Weights of a small transformer language model.
Size: 20 layers, width 384, MLP 1536 squared ReLU, 41.7M parameters.
Architecture: no biases in attention or MLP, untied embeddings, normalized queries and keys.
Training: a variant of Adam for these matrices, 339M tokens.
MLP neurons of a small language model. Each row is named by its layer, matrix (up: input weights; down: output weights) and neuron, and shows model dimensions 32-127. Each number is 128 + 24 x the weight over its row's rms, rounded and kept within 0 to 255.
After each neuron's rows is what it responds to, as a language model described it from the Wikipedia text at the highest values.

L7.up1447 [135 118 148 152 131 128 135 104 176 171 131 150 133 108  97 120 125 108 135 120 131 115 112 152 117 127 112 135 142 118 123 127 141 106 166 134 112 115 113 133 133 174 135 148 155 132 119 160 157 157 140 101 142 100 153  87 130 146 120 101 140  78 146 105 126 119 150 134 116 141 135 125 128 112 142 112 150 113 174 155 113 145 100 117  91  94 151 136 117  93 102 151 202 162 128 119]
L7.down1447 [132 135  99 153 125  87 136 179 111 117 121 133 180 126 153 109 146 162 115 111 135 114 106 114 134  92 153 117 161 146 157 140 103 110 157  93 110 100 134 122 126  65 104 118 108 110 111 136 144 157 150 123 112 118 145 127  96 108 153 100 122 162 138 139 121 131 160  92 138 128  90 107 108 129 127  88 161 132  73  84 135 119 139 126 101 105  95 123 123  87 146 113 136 120 117 131]
Responds to: Subject noun before verb

L12.up1435 [118 132 145 153 144  91 189 100 116 145 103 117 128 127 122 190 145  98 110 150 115 152 123 105  95 111 111 151 155 109 141 128 126 127 130 129 104 148 121 108 147 121  88 115 141 134 138 129 169 117 153 117 117 171 108 122 138 105 134 125 108  96 109 144 155 149 113 140 131 119 110 131 116 106 118 144 117  80 133 136 127  84 136  81 106 126 125 152 146 100  94 129 146 160  86 114]
L12.down1435 [151 133 122 119 163 139 156 109 173 123 147 161 159 141 142 138 168 146 117 119  99 155 146 125 143 131 148 195 103 153 135 134 153 121 134 199 144 115 128 157 172 146 151 124 121 110 123 108 135 141 126  90 116 142 112 135 155 128 127 121 113 146  80 144 123 139 137 138 151 124 132 128 100 116 156 116 160 144  91 106 137 173 134 172 107 140 168  92 146 118 143 195 125 153 149 134]
Responds to: Short function-word tokens

L7.up1143 [130 122 114 110 147 157 132 146 150 113 112 118 150 116  77 109 113 107 125 150 121 120 147 144 121 127 137 171 135 142 126 121 137 106 141 149 128  84 137 107 143 125  85 175 137 128  96  86  94 136 143 140  88 135 141 102 117 118 117 110 123  79  86 144 130  76 105 149 143 105  88 114 104  73 150 124 169 122  81 128 125 110 145 130 160 113 119  90 105 138 104 109 133 121 121 143]
L7.down1143 [144 107 148 132 155 110 121 115 128 153 148  75 140 123 160 126 104 143 146 133 130 121 159 108 152 140 125  97 143 150 147  88 125 162 156  89 139 165 126 136 142 166  83 130 140 143 117 113 132 138 141 129 160 154 138 112 108 139 156 169 119 152 138 110 125 149 106 133 106  95 121 129 122 117 143  99 113 109 122 136  92  86 160 183 149 149 143 150 111 144  92 103  94 109 102 173]
Responds to: Label-value separators

L12.up1144 [143 179 131  90 145 134 129 100 146 118 120 129 131 114 115 164 127 167 107 150 125 135 171 105 123 104 101 133 126 155 125 119 135 102 118 171  95 111 155 100 113 153 126 109 128 146 149 132 126 117 133 104 144 143 101 174 179 135  97 126 182 140  94 105  95 116 123 179 118 153 146 107 116 149 101  95 177 130 101  85 100  80 155 146 158 134 102  75 113 119  82 146  98 145 111 104]
L12.down1144 [135 122 110 145 106  83 113 125 184 135 139 153  72  95 111 105 136 141  90 101 124 122 132 128  69 133 135 137 115 136 184 106 109  82 129 127 150 188 135 143 179 150 110 172 134 136 157  97 131 125 135 181 132 132  74 129 141 175 173 138 122 151 152 142 102 132 149 122 138 115 131 121 120 160 131  96 102 153 112 120 117 116 151 121 178 112 179 102 114 143 110 160  78 100 114 126]
Responds to: Colons and mid-word pieces

L12.up732 [ 69 110 112  96 106 114 125 153 118 127 118  93 136  94  76 144 123 122 128 148 155 129 117 129 112 112 189 120 107 164 123 153 138  78 112 165 146 124 112 125 138 118 129 106 132 112  80 134 126 144 162 112 107 109 109 125 138 164 121 106 103 144 113  99 127 140 152 144 139 117  93 140 100  74 166 135 125 112 142 130 144  85 132 150 150 142 122 119 129 121 163 142 127 139 127 122]
L12.down732 [179 162 183 133 166 128 123  81 125 145 114 166 115 104 108 119 104 127 102 107 126 114 135  79  98 148 150 152 113 143 136 130  85  94  89  92 137 154 141  97 131 130 102 144 133 118 133 105 167 164 129 147 100 106  84 135 119 117 154  97 100 131 125 118 143 146 146 154 132 113 122 180  94 119 159 137 127  95 131 167 183 140 128 129 142 119 104 146 138 152 133 101 135 162 168 142]
Responds to: Word-start fragments

L12.up338 [125  96 167 152 146 103 153 133 161 130 132 107 116 119 122 106 107 138 109 115 128 188 120 143 103 121 129 104  91 139 103 152 159 120 112 108 134 121 157  93 130 107 147 116  97 113  65 126 112 108 174  98 179 144 101 115 164 130 145 112 166 109 113 137 147 108 132 179 135 132 155 102 139 108 105 123 127 105 100 122 108 106 175  82 120 113 122 145 167  79  96 152 134  99 139 133]
L12.down338 [194 104 100 101  98 153 114 132 130 106 129 128 135 146 115 129 129 131 131 111  60 142 135 131 107 103 134 141 115 149 160 139 175 101 120 126 177 153 126 116 140 107 137 128 139 107 136 135 136 121 140 136 125 108 125 147 164 160 141 118 122 138 150 152 137 186 134 106 130  65 149 118 122 115 148 141 119 137 107 165 147 113  90 108 114 129 142 120 131 118 126  87 134 103 123 137]
Responds to: Number-internal separators

L12.up1112 [124 183 117 107 108 158 136 130 164 153 163 122 170 117 118 127  90 108 130 135 160 126 138 126 140 133 140 115 120 119 123 108 164 150 165 134  60 151 105 126 106 121 143 167  62 111 129 103 103 117 144 118 159 145 163 117 130 133 133 133 165  80 149 111 158 133 125 124  87 136 160 145 118 110 117 140 108  80 131 213 123 119 183 132 144 131 159 144 125 136 114 140 119 126  95 126]
L12.down1112 [102 128 137 151 115 114 140 173 112 134 167 113 129 116 131 127 126 137 133 119 134 164  91 138 128 132 105 112 100 138 120 122 127 132 107 106 127 127 143 166 122  96  87 130 164 165 135 143 174 111  83 114 109 140 171 128 124 108 103 122 155 145 141 117 119 142 116 106 141 106 117 145  89 154 192 118 127 132  98 148 133 170 133 143 152 144 144 135 150 114 147 141 115 135 151 133]
Responds to: Sentence-initial subject nouns

L7.up596 [ 79 131 106 135 136 137 155 117 127 137  91  70 111 162  51 218  92 107 143 121 126 122 124 158 129 157 120 141 104 174 181 138 150 116 112 163 130 135 106 176 115 132 115  86 146 127 109 156 145 154 141 131  90 111  79 112 112 131  97 127 150  74 123 119 149 127 111 123 145 123 140  89 101 126 159 137 111 148 155 131 115  92 155 119 155 107 125 135 145 101 109 120 151 111  71 107]
L7.down596 [107 140 180 159 166 117 154 136 152  88 177 128 118 177 141 124 115 106  96  88 149 144 121  90 133 164 122 107 140 145 154 122 136 128 134 141 170 174 126 125 167 137 123 125 159 127 136 147 111 139 179 149 177 160 109 137 147 133 165 144 163 112 124 162 147 167 168 110 153 100 147 117 129 142  92 141 127  84 133  88 126  90  99 149 107 125 131 124 118 152  92 141 158 128 119 160]
Responds to: Coordination and ambiguous word-starts

L14.up723 [130 120 126  88 174 108 161 121 159 154  93 118 128  62 134 134 169  81 108 136 139 140 104 136 134 100 124 128 136 109 100 116 128  97 139  87 125 165 123 125 125 132 171  86 108 119  98 110 108 118  91 118 168 158  62 180 142 106 113 109 118  73 112  92 148 137 159 159 119 133 125 165 118 125 137 137 170 134 143 159 172 136 124 113 118 121 160 111 104 100 127 124 133 114 130 156]
L14.down723 [100 120 125 125 139 139  88 116  93 147 151 179 106  89 128  89 158 140 108 146 122 168 125 132 119  81 121 119 112 111 150 106 132 105 132 141 169 107 151  98 143 129 134 143  74 173 114 112 132 124  90  88 141 145 111 157  93 110 179 123 113 127 127 144 160 124 136 121 138 110  91 121 137 140 145 134 132 115 104 119  87 178 103 143 106 134 124 122 131 123 155 116 130 104 124 136]
Responds to: Word-initial "in" tokens

L14.up1296 [125 127 141 154 125 144 136  81 111 126 162  89  62  73  56 127 133 122  99 157 106 108 157 165 108 131 101 131 137 171 135 149 159 152 107 114  92 142 116 101 132 142 120 137 144 148 146 131 116 143 126 147 128 149 133 144 164 148 128 155 130  71 111 151 109 135 120 132 168 152 133 140 133 133  92 141 162 126 134 102 101 140 152 108 156 115 120 145 125 104  98 158 118 124 118 102]
L14.down1296 [110 125 107 160 138 159 145 155 149 164 127 140  91 119 140 139  93 137 135 132 113 146 160 117 111 121 128 109 161 125 147 136 158  98  90 141 118  84 101  88 138 112 149 158 151 167 126 156  96 153 175 114 167 180  85 155 108 156 105 127 118 130 139 150 127 126 151 100 162 148 130 144 129 154  77 144 164 116 128 125  74 124 149 120 146 113 145 103 119 102  85 120  81 140 123 131]
Responds to: Clause connectors and slash fragments

L14.up1032 [ 97 156 143 161 168 130 150 125  98 133 183  92 123 143 148 172 139  82 116  99 114 109  78 100 112 151 147  79 136 142 155 137 154 142 113 123 148 109 149  99 118 142 117 136 165 112 148  92 129 120 125 138  96 114 110 155 152  99 146 136 110 123 125 111 117 121 116 167 111  76 134 108  83 126 151  99 143 127 140 157 166  79 111 112 116 129 143 143 137 100 110 161 123 105 143 157]
L14.down1032 [ 89 146 118  97 109 131 141 122 140 120 144  86 104 106  99 157 128 123 165  92 121 102  76 134 101 123 127 147 136 114 121 158  71 128 147 152  88  62 141 116 122 102 118 154 178  71 156 132 116 145 137 157 129 128 130 110 128 112 126 127  78 141 147 129  95 138 108 183 135 116  98 107  91 153 102  95 109 139 138 170 133  82  84 108 153 152 139 136 126  96 134 131 140 148 130 112]
Responds to: Small leading digits

L7.up1165 [142 107  90 119 154 148 152 173 116  72 134 109 141 102  92 172 140 115 137 112 127 144 128 140 125 139 141 127 121 105  83  93 111  93  82 121  91 127 123  83 125 115 139 130 141 117  93  97 142 132 143 135 137 106 126 105 130 148 126  98 148  97  95 105 129 165 153 132 157 129 134 153 131  98 130 146 172 136  86 124 145 107 158 123 135  88 127 119 165 135 159 143 107 128 119 136]
L7.down1165 [128 111 120 139  95 147 126 111 123  88 165 119 120  83 110 159 147  68 143 140 162 139 118 107 126 147 124 164 135 120 140 104 140 137 135 146 100 147 144 128 125 159 113 129 103 128  67 100 159 110 141 139 102 138 100 120 159 113 110  91 129 125 130 135 137 144 136 155 136 146 127 200 163  92 122 149 118 135 136 134 142 108 179 181 163 145 123 109 126 115 136 119 118 146 123 119]
Responds to: Word-start fragments

L7.up972 [ 88 159 122 165  99 153 135 127 125 149 139 143 118 114 117 166 173 146 125 169 118 133 105 126 117 110 133 104 139 181 131 152  85 168  92 134 149 118 133 178 118 127 144 141 117 136 160 146  98 104 125 110 146  96  78 142 119 135 160 126 135 148 128 110 107 135 101 148 122 152 148  91 126  70  76 122  96 149 134 114 109 100 140 167 133 128  81  82 129 130  88 142 146 101 118 142]
L7.down972 [145 144  88 129 118 151 117 105 131 128 156 138  59 127 121 115 136 147 134 170 129  98 135 160 121  96 161 124 146 130 122 109 106 174 142  94 137  94 106 168 181 159 115 152 124 169 118 120 144 142 138 111 109 155 134  96 115 107 129 103  97 155 132  88 138 140 133 120 104 129 165  91 119 106 133 166 159 127 121 155 129 147  95 144 136 158 151 129 141 137 116 111 113 125 177 140]
Responds to: Structured-data field starts

L14.up658 [ 95 126 118 181 119 132 120 119  94 106 121 138 105 130 112 129  96 135 124  60 126 139 136 135 116 123 168 127 113 128 106 161  89 123  89 117 113  95 139 165  93 164 118 105 121 158 101 115 109 120 146 174 107 107 145 113 106 101 116 154 134 131 121 164 114 102 112 143 127 127 128 105 128 109 128 151 116 130  80  88 134  83  89 130 113  97 126 115 161 128 120 161 119 145 107  89]
L14.down658 [155 126 136 160 150 149 141 150 151 133  95 126 151 102 117 109 147 130  86  86 127 150 103 136 118 114 138 185 121 102 124 149  77 132 126  59 100 170  75 155 140 133  96 153 141 121 131 121 172 170 126 150 126 179 111 110 133 133  72 114 147 105 123 116 125 196 167 124  96 136 126 156 134 113 102 146 149 149 104 141 154 123 125 173 125 156 107 138 163 146 174 128 106 138 164 140]
Responds to: Mid-word fragments, number commas